{"num_key_value_heads": 1, "hidden_act": "tanh_gelu", "norm": "layernorm", "bias": "all", "tie_word_embeddings": true, "init": "normal", "init_std_o": 0.0, "optimizer": "muon_variant", "learning_rate": 0.00765, "weight_decay": 0.034, "max_seq_len": 2048}
MLP neurons of a small language model. Each row is named by its layer, matrix (up: input weights) and neuron, and shows model dimensions 48-143. Each number is 200 + 40 x the weight over its row's rms, rounded and kept within 0 to 999.
After each neuron's rows, "fires on" lists the tokens most often at its 100 highest values on Wikipedia text that the model never trained on; "fires after" lists the tokens most often just before its 100 highest values on Wikipedia text that the model never trained on. A number after a token or word is its count.

L5.up55,219,125,181,212,222,169,242,194,263,188,167,205,201,315,179,157,223,171,240,154,207,250,185,264,176,135,213,177,162,257,158,232,230,209,229,232,196,280,128,140,234,156,220,250,191,172,252,260,224,179,177,125,256,44,267,161,197,158,171,128,220,189,172,238,209,186,227,231,211,194,234,179,162,206,148,186,174,229,133,169,113,196,240,227,176,177,169,262,189,255,123,196,249,72,214,179
fires on: "1" 28, "2" 24, " (" 14, "M" 12, "s" 4
fires after: " (" 41, " " 21

L7.up147,135,208,165,158,162,176,184,195,124,193,210,157,137,131,192,149,280,202,205,274,269,238,205,164,199,162,148,141,189,215,202,202,144,212,222,212,230,174,220,211,146,125,231,183,246,138,179,173,237,194,198,211,257,233,221,163,237,205,224,178,242,174,164,202,222,208,253,165,145,211,156,205,265,170,159,177,199,167,192,171,160,181,253,231,171,193,181,237,182,211,134,231,213,228,181,173
fires on: "8" 45, "1" 20, " of" 6
fires after: "9" 25, "1" 21, "0" 18, "2" 6, "8" 4

L4.up515,184,206,204,186,206,142,232,155,210,142,240,176,137,266,274,143,236,187,98,177,228,181,201,194,295,246,213,196,271,196,219,199,229,131,190,198,291,211,135,190,215,224,205,225,211,151,173,187,223,220,292,239,244,192,182,172,184,198,169,182,126,123,188,268,190,220,161,225,276,203,231,220,200,193,162,165,180,179,141,227,179,271,205,125,218,214,146,205,215,211,204,215,188,204,152,313
fires on: "-" 96
fires after: "\n" 97

L5.up505,135,204,171,183,268,168,219,174,196,178,185,181,215,240,191,201,128,157,106,167,196,222,283,275,272,208,208,173,202,155,216,246,143,178,316,240,160,181,206,90,120,216,256,216,219,151,206,223,205,213,199,258,228,198,183,201,237,144,243,202,222,176,179,226,218,179,171,187,141,165,196,245,163,249,188,204,145,211,194,196,151,250,214,179,219,136,170,282,248,215,175,149,178,205,179,220
fires on: " " 51, "1" 39, "2" 8
fires after: " " 47, " In" 28, "In" 18

L7.up286,194,204,170,161,246,209,296,189,89,187,218,131,232,123,181,219,181,229,178,180,214,200,231,231,239,130,224,203,225,247,175,184,224,187,194,179,199,142,181,220,199,167,221,177,187,158,255,268,295,205,145,241,211,174,176,202,173,157,206,245,177,140,180,147,210,175,213,216,206,155,197,194,235,242,164,180,210,191,156,177,199,337,198,219,238,255,213,162,146,205,151,231,202,118,129,153
fires on: "0" 46, "4" 11, "9" 6, " his" 5, "8" 5
fires after: "2" 42, "1" 14, "3" 13, " of" 6, "5" 6

L7.up262,134,191,126,221,190,232,222,190,243,242,194,159,205,210,130,222,199,218,203,227,203,209,240,184,242,150,242,229,240,213,197,230,222,215,163,166,264,230,113,161,163,209,176,164,213,247,159,244,177,187,217,182,144,179,218,187,261,190,183,220,154,254,137,165,239,263,222,207,233,192,170,196,249,261,81,182,247,184,218,212,160,197,224,146,156,149,211,173,157,259,191,146,208,219,201,183
fires on: " |" 73, ":" 16
fires after: " " 49, "\n" 7, " votes" 6, " Website" 5

L5.up165,167,219,167,226,171,202,266,196,176,231,188,199,172,164,229,158,201,278,249,254,121,206,257,241,213,199,129,183,215,192,136,175,236,174,234,232,207,140,198,264,175,186,173,280,231,172,206,165,209,206,225,189,247,154,221,176,215,200,262,247,71,167,170,197,219,298,178,192,205,245,242,168,168,159,156,208,266,160,223,218,226,222,221,227,219,228,257,145,203,243,196,188,186,148,235,158
fires on: "2" 21, "5" 15, "6" 8, "7" 7, "8" 7, " by" 6
fires after: "2" 13, "6" 11, "5" 11, "7" 11, "9" 9, "1" 7

L4.up121,168,175,178,175,192,173,217,208,210,202,238,220,149,220,228,127,195,147,186,208,266,227,238,210,183,195,163,208,186,302,251,187,249,142,281,195,211,213,154,284,157,246,268,245,234,158,221,258,119,177,338,169,177,192,112,198,189,211,167,222,159,115,250,230,89,218,172,229,216,272,278,238,166,154,212,236,267,265,211,116,149,264,197,217,226,207,197,181,153,171,224,210,192,191,226,199
fires on: "\n" 81, "-" 10, "\"" 7
fires after: "\n" 67, ":" 7, "|---|---|---|---|---|" 4

L4.up161,207,100,155,249,188,146,179,147,144,157,271,105,197,204,222,186,220,262,244,126,197,202,190,201,226,208,163,186,237,225,195,183,202,162,204,158,253,324,167,163,226,203,211,159,211,188,206,225,240,179,275,131,185,194,207,194,209,104,138,153,225,146,212,203,150,212,138,155,242,214,138,203,171,222,177,209,186,219,217,222,245,242,191,143,189,202,241,151,165,212,214,168,155,206,247,178
fires on: "|" 57, " |" 38, ":" 4
fires after: "\n" 57, " Party" 11, " Pos" 5, " Year" 4

L7.up493,202,171,180,298,211,197,219,158,170,172,151,191,253,263,257,163,190,206,152,246,239,188,252,216,171,226,239,202,219,181,186,122,176,157,130,190,176,218,138,206,175,131,190,232,166,91,189,229,137,222,259,196,233,262,209,181,156,166,145,251,188,184,199,234,204,221,146,192,226,175,195,206,163,233,149,218,218,204,139,217,195,193,168,212,247,203,305,161,154,182,205,150,151,272,262,169
fires on: "-" 76, "|" 13, "=" 7
fires after: "\n" 96

L4.up174,206,237,216,186,186,203,171,156,189,132,230,140,151,199,191,199,168,148,186,195,210,231,204,246,266,213,230,149,243,214,219,149,256,183,191,107,194,179,142,194,203,268,308,232,237,136,197,236,192,210,233,238,146,231,164,201,116,185,195,162,162,141,178,241,182,225,174,180,157,167,193,191,171,237,117,226,243,198,184,194,164,206,210,185,157,234,159,207,257,115,186,246,202,226,184,217
fires on: "\n" 51, "-" 37, "/" 5
fires after: "\n" 72, ":" 17